{"activation": "swiglu", "norm_place": "pre", "norm_eps": 1e-05, "positions": "rope", "rope_fraction": 1.0, "lr_mult_qkv": 0.5, "batch_tokens": 131072, "steps": 5993}
MLP neurons of a small language model. Each row is named by its layer, matrix (gate and up: input weights) and neuron, and shows model dimensions 160-255. Each number is 128 + 24 x the weight over its row's rms, rounded and kept within 0 to 255. Numbers have three digits each. A neuron's up and down rows have the sign that makes its largest values positive.
After each neuron's rows, "fires on" lists the tokens most often at its 100 highest values on Wikipedia text that the model never trained on.

L6.gate262:197111085129091186134106112128150112165092110113144115153110204124127161148091115128126129126156138122115150125149138116103130085110125135104156091116120159120120123153131120118165112120148153111091161113139127103133157132142097175112101125144118138087127158168149114158146113095131143123
L6.up262:185156076128137150114076158150152130106150113135171146157142122109136123137114113103121138151144128088092145150187111085142162150110139100133106119074150143127141135126143108122155127134161106150118078141095113141096136134129109108124117155125134141103151098149147101071132087162126173143
fires on: "'", "v", "or", "am", "ew", "aj"

L7.gate433:137143146087127146129108152136136123124104137109112129127156128135130139137153102117131134118132094112146162117154128134108133120164164151123106116105135112111122156114043130090084123101117108126115129139108100122139097090106152066137131127117140076099115127128119155136095112133146131109
L7.up433:109074153087174172144129153186130137131125109101139105120122109113112125135124086171126130122116174104109134098155138187137121141135117157147104142158073125113152113136129124096113073125152130138099126136103089117117100101065105088136132097143107123102122104077115140152108102131170103096
fires on: "to ", ", ", "and ", "of ", "into ", "ing "

L3.gate302:144141072105093089118129140133119149162123098144139102131156131137110106146122116108156156124119116148105134104155159166105167090107067122136129093137136105113145097162158117103132130105139168166140169145163132129112137101091124154147142133137135114092146164140110164116087187109129128140
L3.up302:162112111097084155120129184137143109172086126159150111072113146124120149149127104152156134121113112157157163154149091084138096148165099107128117106153155180136095090108089098109131080075094099139145121089124116151115151150158150133170138127126144101148124122116131093149113129171131124137
fires on: "20", "40", "0", "00", "50", "80"

L7.gate770:173098122113122126137076105092128150194108158128097115156136107114111132105125154113186118164109087085129126134080081111141088114153127167113135125146144118141111126136119122152148149155140146137092135161090087138101124133115132191096148114118135077126139090125139150133108126145135129141
L7.up770:099142139097138138108112086142166114104123151144140154151136104101134143157072122146137133091146093161121142107103111154172123120150122145114132163118114137145108137104133149159153152100153135109136142157093103144147130119123115137106162169127141130186097163196120129131149133116135121134
fires on: "in ", "n", "on", "in", "er "

L5.gate833:136164119142105178127132157131173114154129138168112108135147098153106126145152129152102138145163176105117121118126134106126093193110122155129168107132136168130121126111110124118143099120123137137137125132136110106141147144160144149184097112157144078129151162101117117152126157175083169143
L5.up833:143103136142098087137158150115079142113142134105113148130115058153121132109155143133115125104092149102122142128089145158141140116141105140121136124152133129105112137159177125118145149090114170164125174140136150142147155131124161147113090136133130162101185114120093141156156123101119147138
fires on: "; ", "); ", "o"

L4.gate437:145086148153135103145137130152149166147079085124119105134122134187164139122142146137122121112114109094173155107141115168144163158122130179184139193113114126134104127151109111159111156092108152149090152120145131087130117162115108138069124148141123167113157125129122093128148135135131145122
L4.up437:127104136157117130108137084093153130082089128096134130142132104115156158116110132112137126122121156134111115120100129175163123108171104132140093120154135094135120098142116153147070114134115126113126143123135121164113143131135110110205162118122065108107106167134162123119124125153144171149
fires on: "m", "n", "ch", "at", "00"

L3.gate533:143151161098123159154123123086118188131159140112126136119134119138107114116123133142147165134098121129121155166136126115125132128130132167141123124105161142133122150105148130154126112113140108109089167135128125130127136090084079116115129127085173116134166109114115212136143141161082153131
L3.up533:155125098104150168155154126102122183175147069145136160072144143115137137114102109122125141160172125096091101165131135153172102114169147136140129128133155118152134120116124137157086122112140171090109114119141094128143110138103062114108107120113141120114147165099116161136130118119127117149
fires on: "ers ", "er ", "ters ", "ers", "ents ", "or "

L5.gate963:143147173116084131108139146152125103128131150145140114113094140120127115103131127138113101115135141103147129127128178097113118205141165079155153128132155114083138145082138161104136144154142156136122145097132129142148118118128151142132098150113159121154154168138130099130127151145129150112
L5.up963:135178108119110118125177154130099134137146139102112117122146092109108123075156165111106133150132137133102134111121115096131104163109114140155129143129123120107109142102092105118135123113111085150089113120138122112143137149152219167105100132091136148149118161144114165102127143143097112134
fires on: "en", "| ", "lim", "lab", "it "

L5.gate957:114138147156136169163107135127128126109135141139121093100129111098085128133167157104145109128164130091129102151166086186182107125159144097115141090108125100148138153087147111103122144098110140137186139137116102149130092120141162137095097092159123127135115137174109157140129105154109133118
L5.up957:143165099105108165166127148124106129089093116148114076186154140137099150169111139145136106163109130122155116154137085158149144175187094172145139115126136113105122123156108082130171081138147109119144135107137126125129097132161128125145108134129147140121144142110120151138100184131107106169
fires on: "as ", "be ", "As ", "being ", "ing ", "become "

L5.gate551:176176124106141124130127103114111087187120152131104142134110125148113105137157118152122135113124102147147142178153159150141136125134146147123156126136163088128118126090148094115140145180115145134114152093130131153105124152122117116141138156091098103141106141141146112119140154091132143168
L5.up551:124121111113124143105095141106160099067128127108122151122161078117090078140183088161097132135091161134118121202108087128106141115106153187117124151145139155137135090115121122147141110146135146085121140101126139133140130140123151154094101109099167124142132134133132117163119146093115117116
fires on: "0 ", "\n\n", ": "

L7.gate597:128134169076077161146098142105128143119083160120145129160116163123100124110139150131108114085133107039138166144151140132138133104166135153122157167096124124081112184136107078119122114140141116142076128121120099158162110115156163155151128135118090096067150136097136113126160131106123131138
L7.up597:107086128099111158153139155150182137097140161132146182125095138143090113116139099102095146099158121120111166129082154122147114133134135155137125096109104141127195109100136136137108156117155124135123119119131097124110125131121145128113176104140123085130157141102118101103099136167122131125
fires on: "-", "and ", "to ", ": ", "of ", "as "

L5.gate597:160135122112116178167108144099135112141159097141133111106122099095123124142154146114131100114091111120126155110126089126136137158139084151105125172156158101122094106116146111149125118156143129103105074139142083141137150145138123148081113166064156120117117162092118140100111093135144121149
L5.up597:163147145084116105155170137156144139074138117181099080132127110090103131121136128172146162157108149157105131135114102129121133090102156144087150112128124120119135107127157112141159099150125100103134181086106104110110136106141132103161100085146138122101101120140123174158090122132101132110
fires on: "0", "we"

L5.gate589:146123112138135137113111144117098113143095103116076076160128145191147135141142085168152113132118146146130086096107147125121114108147126118112064115114127149126157119141156127121105126130138146168174111168148116182116117163142149092146094124120129151162149114140129165095151157114105124090
L5.up589:143098088108120140144110141153123143104113132159157098168119222104117135151159129174116131091162154147138111101114111124130132147137100108174122131077100140107144131133123122115146097136128124141162130139149141128127159151120129105178148108151149156118097169136111133126117133134111138126
fires on: "| ", "t", "n", "m", "ic", "us"

L7.gate799:112117118181169153098159098144112126097154165137144105147131132146132151139074083152135135097100147128092110130114125165116137135100112159123203150132135102141150145106155146110134120116143170122096155074143127076138145139148078142151167070139132145112146135134150143094108118125130106138
L7.up799:141081150146130127139145078122105124121142166119080087107107118143129092101104140116143135150157115129147132048108125091130083083116097145185097124089125137123153098111160165146145165142143141104114154137158142126121133136119129131095202137096138136170116126170112132102122163124130096165
fires on: "| ", "= ", "\n", "in ", "0"

L4.gate497:164133132158108136114099140107165119127102172132133126094091117176117169138142168149139127131108130108120134101100117109151124133120161121095129159121156142107103172114150153153142112114114162106170143142136165139156101125138167153101099169116152152124115094171150114108111158090152166129
L4.up497:123145111097071122169163156129157174074151162155103110170131135110115147143123152108121145140126127146142165137101105134140151153149108166146150092204121135115089153122107144135145107120094141149104134102120139112156133118133115161081152105113137121145145145103156116114116118128081102126
fires on: "| ", "aver", "en", "ore ", "is"

L3.gate67:117168130129138132156117120115159158106158142153152151087136133073152082165107141093148118128079164127102117176080156154106147119097126126114148111170113141145173134092135080121092128132086101158125153160150128134145122152129174119110133120168110118105124168115127099122139110080110128153
L3.up67:101131124102096123087131134134124120142079122117146113122135159123121117180144140118126152123131118141140127143160147130116152090148110140145142164140122130146121166114140121142106145164097066108150123086153140155155144093112134122100115070149098142157168153150124103102145125112103129139
fires on: "ys", "ess", "ot", "er", "es"

L7.gate515:122114150160131163124106101108097124147103134138110146131146186125125122102095124145105152136101130123170129191143126103116096096099108149100172140119180136115136111152129121105158132136137169193158137106133151139129103134134089108112102135114098140095141097152116124116143093110096111134
L7.up515:134151041081080112108095169120120119134088141111160154133122100144150126154134150149075110085151132122138113134137108131104115110153151145106131088146121122123155120153132133130124142122153102131166161123116118151124133171110101141064140122102088141118152128138120094204124145110130147117
fires on: "\n\n", "==", "==="

L10.gate129:125143078128125139114117156119106131152132117122111105144138115142127171158167131126135139111117139112175102170119130150100148109179101146148149105094151100136134127162139123140126148157122169114089100158133119096121126135080119114105132140075110136151135093129167117149131163126126139141
L10.up129:110153090106131144113113161128121164115131125086159103134131084113130065129111124133064150119074166112145122091149122136105109128140133151140118147133117122105113107161077090155102132126103124144148145139139156076118168126132126107068149109104138098167093143142128119167128137114107120118
fires on: "\n", "\n\n", "en", "C", "| ", "don"

L6.gate7:137096141141111135117107111113121075135078139092078127131124134153127116140125121176084173121100162083127157120120115122152136149136108130101134099132183104177112080119090155137173127091130127125098110109112190154140144137147109145141106111099157130124116141146135129143107144138082086123
L6.up7:135096112128142126124137122128142161153081139141106123122143120171087131127115126119106099133109124152139170162133100089137181095150132125138163145130124178184160097101166091170120111102092089092113115091110142137135128109151117155125120137138156120146144170165125082128151117142144143157
fires on: "up", "in", "ins", "well", "es", "mur"

L5.gate329:168130151119137151124134130109123158107107115161112126135085169066104132145129089108156135135145149116132110152129113094104186127141098157084103153098175127126148139132126106141099100091113095121111119095146135179101075115147133094141116142119114102160111145186142129134143082159148134165
L5.up329:161127178176078090129145157139136153064164148166094141108132142128132113140095080153117115131102150131132136151125138125112178126142116114138165122120151123122135143097130134125133141132119103154131084145121131102116147102112141126137152150063104112131103126122113088129145121144166126178
fires on: "or ", "and ", "well "

L2.gate912:124136143171172151142117106165167131107101168138115076128112130104064095121098126092145108125129170097127146091148147123183138153175152175124143090077114114172072108103140111147153148109123117122144148129097117134165110166131111104131105147155133151128146125116150098118111139160113152148
L2.up912:135132141139078165142156169144108130110082108108130085131140151114082124155108153131083077106157116114127143141148166103165148142166180189093102166114145161140093144101130073155104091165121138095135102100105137117139142113099158109121143097175138121123135130125106111111155129160092137115
fires on: "as ", "en ", "Sp", "Ter", "Philipp", "ing "

L3.gate469:109099159143165163139150136121085146140136133117153097106122096143097137196119132123116128069151136118120134116143105116130116153137116145092152153129106172132112135126114107110145122127126156098085120133109143107167142151106119118147123149146144123138137143133119112106139109132097154181
L3.up469:107125135112171141140139118132076134107149122133076142109145146118105159138062160107131137177140107158142135131102156176112136159126140152123130120094116135149109182109130079126139120081149073127137183178091138093117152145138158131097115172121148117130104167154146143152134164183156134134
fires on: "World ", "192", "197", "191", "190"

L10.gate146:154124082155141131158084139142187127109081140109063118160118140173122131112116116136156124147150138107145149139140086069094148130139105098147138118157106141135093161122127124117101144136123148150157136140111142169106117143140135113107138135121099130152088127141117100142136130134147109157
L10.up146:113084129081144061139144129085111149132152061128123112200135160168111153114147157150107116143101112113129149111105100155162138136123132089112144134199165142096166162133103090124124130139105100120118138118126172148112085097115138115138087125091131115156106135134126116110169099156120156139
fires on: "and ", "g", "G", "was ", "among "

L2.gate73:158152093100145182171136141086091124146103133135173192101102151129094150149114128108072112106125166136166125118141170102134142134159101121145102094112140140113134149131111115093192132131139126106107152188120150103162162117151144148147098107078120183117096103119122146113159120115134134124
L2.up73:148123109086128124123118136171126119135135123116127133124097150158117110155139150118116125138167108102145126144108192146146152143122146090083126145105124171090097134138115162158154157104148132126111152088150095152133101102175110107081101098135153154072117147127161102112137128098156145127
fires on: "thre", "part ", "ire", "includ", "Award "

L4.gate449:098132122131167100117167159092155121102122161158159156137124105129115174122107131126134144134115130128097134190152078141139158112130137120131127109207130087113126134124084115090144125132126122156116149160114095131102108114129101121128121089158081127128130125112141149167109126058117107128
L4.up449:077141123115132138122155096129146131116114148135113085124108151094129104111136144130058090095131134115170138117178128086170128137145119122146097114115163150110119096131158127113135189111166169105118118096150100148131113100076134128119185104119124124133138092153156131164129144165094150139
fires on: "Bar", "tur", "Kar", "car", "ar", "Gar"

L10.gate843:093135159133145141130149143141117123144123132159160088179134180161185130125163104135132118147126108118126144106128080134116107162150123105106155163151097135130153116134132115154137122152082095119149151128156136139125166115155093130113117107113128104109096159114115099106143138066094125148
L10.up843:142152077136130133122155121145145092155123141123172128147128142107087166141128100125118175147110128151108199116158152088148150111118098131117119136119141152139149122191113138104180125122158121122111110117133134113128177095109113091124109166116104098125110090132129112116124150148128151089
fires on: "\"", "”", "'"

L2.gate225:181126121130140119158147080154085151177108121075122131150114090114164164164096122099125108081177125129122142163182125109093104100108136123141072143125116161113110128138134130089126125144150126138089124087084135126146133135126102132112107115127157118140083136144129108098138137131147157156
L2.up225:110145122147098151160132111142129133140133074097109093091148090122126149147097057110130107111139149132114118157127152103138109098114091133134082090119169141141157156136155149110139125146131143130107115140100149138113113097146101134092106163141126123105135130144119160124114144105144167137
fires on: "\n\n", "in ", "\n", "), ", ": "

L2.gate803:082105141171128136129115147136119130079145143169120137126136136149108131139077106105135099114077112090097139125069093136131136126121122109100193100169088124129122146121112106164150114136115129140159091132061101107113159105134114148120127071142147109139113107124116158131139097133128156161
L2.up803:120115168155159153171153127184137123132189123081104132143102100129142147136115141118111128133102140111149142162131148161137086203114155147108120127170116144104113068138150085136136152162142130130158107095146134133140173121122123155130118163144150095142127111156118114079129111120136144087
fires on: "at", "s ", "ack ", "political ", "and", "le "

L2.gate390:162144112173190158092102141128145147158162106131093146115151148118138122122118160117101105137132150115114117144093136124139130139104145145122137115140122133155131156130098108178156173125130146117089073123123149108157166178140120155128167136083123134141117142135102132087137138116131094123
L2.up390:160141158115105126125105146148152116141112139060142065141141121162145162148089132087129141152121131142105129104158146113111148130110121166144102083124157112091148107155136086173118094133114131150129143142094114135122123140129151077102146125125155150163132123141147117097127149113128135141
fires on: "es ", "in ", "ed ", "e ", "s ", "ish "

L2.gate793:150162173086131150089137113165091152140128130114134119105164109146064175127133157113105134156157117119092124113143120163177135131108156135095147088120160100104121135132130114127160103131127122145099139111103156142180177141169141139104133101126125144122114129111110156114158155107142131121
L2.up793:141159146158137136112139145151133143147158139112163092124140164139116130108140129092161131151153120103103133145150158127158115166129137133155134157123161130115118111166140098210145155128126131153132102157111091101164153122162106149113120129108117157146077127182126121162145098119145100123
fires on: "mov", "e ", "+ ", "es ", "rele", "ing "

L2.gate473:119144183141154160163131104127164120156135112162142090121122139131188108129127106160163109139107172160098164093121115108123125120104091158109127130127154131128134132117148101145130105136170137118149096132143118140113154086149136147107102152119135106152115104079133091161143109168130084123
L2.up473:109115119120154145131120160100115130155138151150123111134102143156152108157131117123133136147138106117098109128115115114127113133106092122146113128131122097120072126108121090125108116146187152147118094111149107127119127100179129158136123134129119145105185140107104137083125175129149122150
fires on: "August ", "April ", "March ", "October ", "January ", "November "

L7.gate88:144090092137125131113133141133140153114117131127132149143127137112144094114147155115117138087130132125174097122108147113106059144082123119122150173128153145143120093159145125152145133139150082131131066122155138111150140127145120147129126103153194161120107071123103148088116118119083123147
L7.up88:127112122135098152110157151152083153202137127167129118107153130096151087144139075120125147096077086139129133094110112157094102118104137136150138154147131145130112108122130142159161130091175121135080136165142126113086144127147093107175116129128186123144124144143110084115116137093142138139
fires on: "(", "Cas", "Franc", "Mal", "Sim", "tri"

L2.gate527:140121133100097124141175111129098134117126156107095122096142107139131086153128156100173157096156130149128135146092176123091142110154109195157128124109127147098166113141105137071087170133117129158087136126107148115144097130120134140140115123110147102179162099117128127126144155177138131155
L2.up527:131110117120095135140154099130146149075136139113094121160169106122132134142101122121141154114130175162143131147094158128092146125143107104130111121143118139144150148093126105094108106108118133167120083161113164143128130143128126133133106132137105099148172142117105147104149118152150112149
fires on: "\n\n", "A ", "any"

L5.gate343:120133125129136079146126109126148085136093077129102122117119154134159110159118124137098147136136110113101137129119087109131172115148139105081141100110101136140117172111096140135119120138111117083125119084130127107118076096134131172118113131108168155111125098120155115146141087161138116185
L5.up343:177084104149140081173116201133125112147113132135098091132093124134140145141125120100126124108127109158123106129149165154140143118154069109162140151099138118116176132114134113122112097110121094086118138109147159113164150140087130061098121109129120127145116100135099131141119106164126145139
fires on: "over", "e", "es", "sou", "Ne"

L7.gate335:137114134181109110131150113111121127117059111149114136148157153153146114116101142116126104119114117110181157127143139144097132105127112173154192122137114138127111100129091096146105169137146120130115118141105109134142098143111099152150101129133155162139136092170119096124164115187107150129
L7.up335:124149134141111138126129163126129131131145089150149136150128140115107113127152150132110127161098130136143117112122126134127115156159172169162153106142102123096132142141149151106099107062150114138117112137105126103137156151155092118130120147151113111092183103143134107114125077164105097123
fires on: "el", "| ", "at ", "under", "ir", "; "

L2.gate446:146143159096137153110146108113132162118116114150084143116181150117111142094132066102169154112168131102079132100162099121121112156114123111131151120092128100092084158093088098099107159157143096114108101139127128136088123110114098126164128128080118104091097123100111124118123143111110111149
L2.up446:125100169149180149118117143079156159106127117114133142123108129139141156094132128138115068160126104131085162144170100118116178109100149068125131128138171155086088145141115144154118121108114113163140120139115151186125115117101099140131132120117172098143119146143111151135161159128128192141
fires on: "or ", "and ", "of "

L7.gate513:138128127146141139125129154119085080131076087154095164143121126071126141099170083120132100145071132129126181154144141104115146131139177142159120122090111106152106127124113103118117098138127077172077105149134098159116151154154138111130146123116152129150139111131129147171128147175166150095
L7.up513:156126173106126115136122155159125137126088157100135082101140121126132144110137127142123100181128133149106192173147121144127132149152157160145136154128122126158143143127127085100129095119115097089092155113166150129154096123102140086141127145126115138147113125115154155144155157133153107151
fires on: "and ", "ar", "and", "har", "ing "

L5.gate461:165105117124121137124120125153112159140102141100138124122125125105134105120153137133120117111129183093099147173099118096107107160139123137138141122115153151153132077099101090140163129153146156100155133154123087182159151136189119116121139117119129125102173185093103100111142125141129158168
L5.up461:149148159120128121170146113105121118118126100112127112157098179104133134164105139124118119124118139111108128122066148120121121136118097118160200101143141087085099115121137139114199163107123149100124156135107130135114140101129085137112120166135143135101150113121102099080137118126121118131
fires on: "ov", "no", "o", "Ann", "Website", "ce"

L10.gate872:130173105117108171108130126121128089133125186119100120156126130161105162143107146201093117114122130118129109133099138136127169155138096125120160164127146143069111147114176137115153160142152104129147094159119114088119129118094158103100156094145134135128172079142110112132114128122144122139
L10.up872:146089097128129126114146114117118121079111117098117135091136146176093112094109095112134126129156161139089148095128133155138129080109117130166123131124181131158155123115124138170162138148147133093106166122145130134148095137176139118163082082108154114123132118148120112094070135141152037094
fires on: "| ", "reg", "in ", "mark", "as "

L7.gate675:153111110139109172120139114171096162124114134156099128072101121115157127132160142103139118090166104094153115121123099089148099094134095103156126135138099090114179156153149106165083134123104118141108098136144136093116140084141089149121135122155158123105091137137097142149118122123078150150
L7.up675:145153143096093174077116151145143127160152139114121114113102124106101138180156075146074164146157134122099113156169151129099126117171135172088132114129114139118118130157112125139136112087115125148123105124162115111107125114113096152137117160154117135097144135148119110101091139138136143114
fires on: ", ", "\"", ". ", ": ", "Carol", "University "

L4.gate501:174129156136119158139154138099130164135194113172146101116142151134162146135179083145125170085128130129165105158097151193104131126075142131095103149176091097130147100117085113146132131162108107182119098111129141117179123138146127091129158156094093124127088110125137145127126152142147076110
L4.up501:117140133122172131136113117151142121128130111115139101106144114122177122179174148149151086133128122099137132093101122171119126119125089113142119137172144128123162094099112113130121120144086075141146164107170123111115155112141090139136109097075140167134109121143132188135095122155150104109
fires on: "16", "12", "13", "17"

L5.gate475:204116113109157139150113135118140075119185093099132121115137135122145113075147147122151139101169115138114111095129135155095126144133138135107091157094142156129135174133087094115108163161100107152102144082134190144126141124084115135109152114140123120153164139164109123167121126150119148169
L5.up475:193096136081161136127123132124137138138151177104130103142088108193133106139098087135128162138094120151136145114076167127084119149124151147150100151100182110121151116148098134103108084122129105144133113180125090151132137149128112130134134140118102133125135111113130158113146125139142160131
fires on: "\n\n", "\n", "- ", "with ", ". "

L3.gate685:141107087139097118133143118119161137127150132133130119109176116136142101160179168121173098138106116132126096109142115129106149125115113110131138134128081095117121128133154087146144128132099143144132139114127103143145148156127141123135136153122158084160088167131087139074159092092182096114
L3.up685:134146126105123066152121162134153124119145161177132158156134173160104121156138119154170145093111152138117148141133129075132118145128141123109148173143135126148098132086134135107140124094133103085126140102109113115081073109181111154146120141116106100085139143075113122113124128140118120183
fires on: "0 ", "0", "1 "

L5.gate235:116146134164150133118122120141113131089098172174105142111096140148145132152141152145105105133139123191073154150102138162095156136136075149115127130117104101077174141101104113089127152120111136126104112112088124127130108120107135145139140126167148113111179094142151136183149124119100158144
L5.up235:117109098193161128167119175147125172127149157150125149157122130156132144137127149131093117111097130137108135134135179128113119155089106101158086110120129126127151115098133167116121109108102168129153122133115121144105137149081143105121150154187116073122165152079106156158142133106116151127
fires on: "\n\n", ". "

L7.gate468:080124133093145125107104154142140156080131144155134108132120117129143144107129139112153120108111120100125098155144121111166162136111118176116120125127168130116118134144114102123095129095124134184152135144129133145135126146106152106117134129111129087147068154111131151148091133133131129139
L7.up468:141098132113129141064157127136164110119112108135109119109136119157118081111131107163152094132091100098122160120142153147130182154143129152131148146144067160134140102143139114131119125109137142125132133147134100169147110108135130123064135142095116074154148115136142141085098086167158145141
fires on: "and ", "to ", "by "

L4.gate851:133107103104168106116092145139086121109128155111111109128133137126096141147151115077130126145100136164143120091134099117140130141138155131136153114132154121146180114124161139127116072140131154091140121112077094127157104139129148118118133116194137079127157131112131109096147151156161133107
L4.up851:124139139149151116154138163134093108139146117137121108153099106149120125123094108097120115080138139134155132107120127156131117113115095152101091141106113169089161137161135150116109121137114106130126159124136127153126140152154126090125106132092163137116158106141086139124089127099142129104
fires on: "le", "fer", "st", "let", "do", "o"

L3.gate609:148144118108118115142108117109104108139187115156093118118173121165131151142131092124146104178138121097105131124143128099104124101129123145132140122104140130126142128108148102152202129165172106118144124156106099143135135116114150104101144191109147109108110146087108103152125115133118120069
L3.up609:082156187118143177131155111137119092132158140156137152130108084138157102111158088118118077106107140143095117140115162141118100150120133151109087125106118149103111098088119124148123108142110115180132106185144127122115183106138133127125105109087151133142136149109136112101162131111128100113
fires on: "April ", "March ", "October ", "July ", "August "

L2.gate503:179122136127106150127104130185116149116135108118116091111090161150137123135118151154150135121154127123121173080133166094130098156134143127140128142117130131125134131118118137130100127139110102120108105146107138107139148100095182093125150118123149096119140104133196121102141117138121120107
L2.up503:147110138120080115144147114149130129145115141138139114105114116164134131133124121145107097126174097141140159114146144054089111170155156098121112169131127159121096144121150139128073111133096131129138093120142155185128131095145170115152151128142138107107132135115130161109165104120134141157
fires on: "to ", "of ", "e ", "ted ", " ", "Red "

L2.gate459:101158166109142139113142136142121101094128160160128157165142102129170151151146122122106129072089138127167176092166114126117135159134149155130136131117126146175168096168123097079151120160107139159132162100141173171125136106107141114126131095169087123164127154145164079140095150090097109120
L2.up459:120145146120117118114162110133123107078106120149139112103126131155179128143107125158126133093117102122162160117179132112119120157129161099138122093131101131155155093161119115034143156164118143181119139122155139173142128116111141085123125122134131148135161131161149097140103102114117140142
fires on: "Har", "har", "Bar", "Gar", "Sar", "ar"

L3.gate970:128160104139101132122068112129177127125096154115138120118130102076093150132115108117142132165162125175078120144179095134112106130159127144154112130093145151158104146093111106137160106140171122097095123108131115115106156138130135126106124158138126133102135149110094142189103117116150115090
L3.up970:137132126100082121153132129118109146126164176129146119123143091115137135167172146122099190145107146130160121185113166145122099120163139159110156159147132091151137100095168158166116124099119111123103090091140151170114117146151128130133138121143104141089107113149101104107094103155152119136
fires on: "first ", "ent ", "now ", "time ", "previously ", "om "

L2.gate537:132158132144098134166123135130132119099147158085121093129114155090103147116110163136108091101149105146143109084178093161146142126148108096109133151119093108156124125143150125147170128134149114127139102150105127157142121123161121058143123120180137130113096127159158104134127118161107096135
L2.up537:091129127123125158123118124127125106118116106099105072131133137081134133132120138169109119127097140100141119113128161157123108148178118150141168153102127143101149134116101118125140122116172134103096118082122187132151102108131132094185153114124148174152181147120134136095129163098158137150
fires on: "sp", "Sp", "Ter", "Hor", "Mar"

L6.gate126:096130115105145138111133106110146108148118137159171125137129114133148182137152112082170097123117146141111121132104091144133094135116177113138132151133139123100104142140139116143123092141138123169133152139096133155129127140155124143109135077128150164100092122096141114106156074114124095154
L6.up126:139171163134142129119114152128095122148083112120113111158093113123082145096116119145139151106128136171117121113095137148102120165145126165082103148120133130134179102147110108109090114151129152115119150140115163111177106146179147141133087148113096121084135118144086115088139138096098115127
fires on: ". ", "to ", "le", "a ", "o", "iter"

L3.gate3:140077144128116122105146145141169102044164142115124149150110110106143125153153127122159174139162148099100124115068159103127062135126172126146158117091119121101150153081089103114094136092175139090114094146118160164125118079128184135108168127126143124139161120129127110132150131140107100119
L3.up3:153093162114170090145136135118108145097152135143089141144118115092136154109153144170125125107106128149064191124063164099100141143120101121138135172089144178136169157120110132139096128132112135103066117144170142137130144121100165110120132134110188106169125157127137128112134145131097119120
fires on: "of ", "e ", "-", "th ", "on "

L10.gate834:129104092122133116129091143123127143103122164074132112098099149138108157153115135110168114132155123140133139108148128100167102147126108143143145142110091093134118156119082104105100163158144143141165130132143120123161122117144152142115119113099135184132104122129114170141110101120148175154
L10.up834:111145131118081137147127083126163127127095103167129098150134091114126173119165113129097098124087123103123100116132117149111169107103101158120152088113169158133173109110127105077119110163134135146102119120128091123151113141143110130147174120100133138102086072092095085185110171095128148133
fires on: "11", "1", "b"

L6.gate57:141112126114139132151141117114088105129173143114104140144111132161147100160157104065141140084096141139118108098121156121151115130093123150126111142113108146105172135153113132126075131138123097176125117097109140121106086087138136107135121130156151126148091135127139096140114181140130162132
L6.up57:181153128108150107107143140131123160135143156086078135177117145166131112157131106112119173153109149151150103139137111132109133126121112139103118128132153120111156091135097109142139155141171091126152102094126135161129145105172166128139103175128103125110168130200125124164145132138175173106
fires on: "Cl", "\n\n", "isc", "Pl", "h"

L5.gate986:141093122125160132178105119121116113123148110162065119145133165182128084145107104132111141147075137113078145139077148117107159103122101114151135120117133127148110110087138074125115114154094095123085182162144136123165112116161122147086135090118142129105113153116124151141140109099120154150
L5.up986:160125115124140145134108109120112151128117106112144127110137138157096135074096138133120118142158121133095143189127160114108103152092137136128103137109127106117077141089111149112121143090135132126118056214128140131127112122150122117132128125140154126134137113101142156118103106095144154129
fires on: "people ", "ers ", "od", "ents ", "tors ", "es "

L2.gate238:117192165134150128143185116122080094095157153130115137122135146151097113180142161121081106102110108126155099085105110106090139116168089148143116153136118126123167131109130130126166106086128129119123099128118132131110167118114153158093129111142102112177136148155132110131138112122175118132
L2.up238:094156127105141152140123104152132121126135131158093165125149127127110112112089195158088121110141125151082101135090123082122159127140131120131110136126145128132121116129181128149178103078154145056134069121134162115137168122145179112147110170104117112148140134142133155150153067115152149165
fires on: "199", "gen", "En", "ISBN ", "La", "78"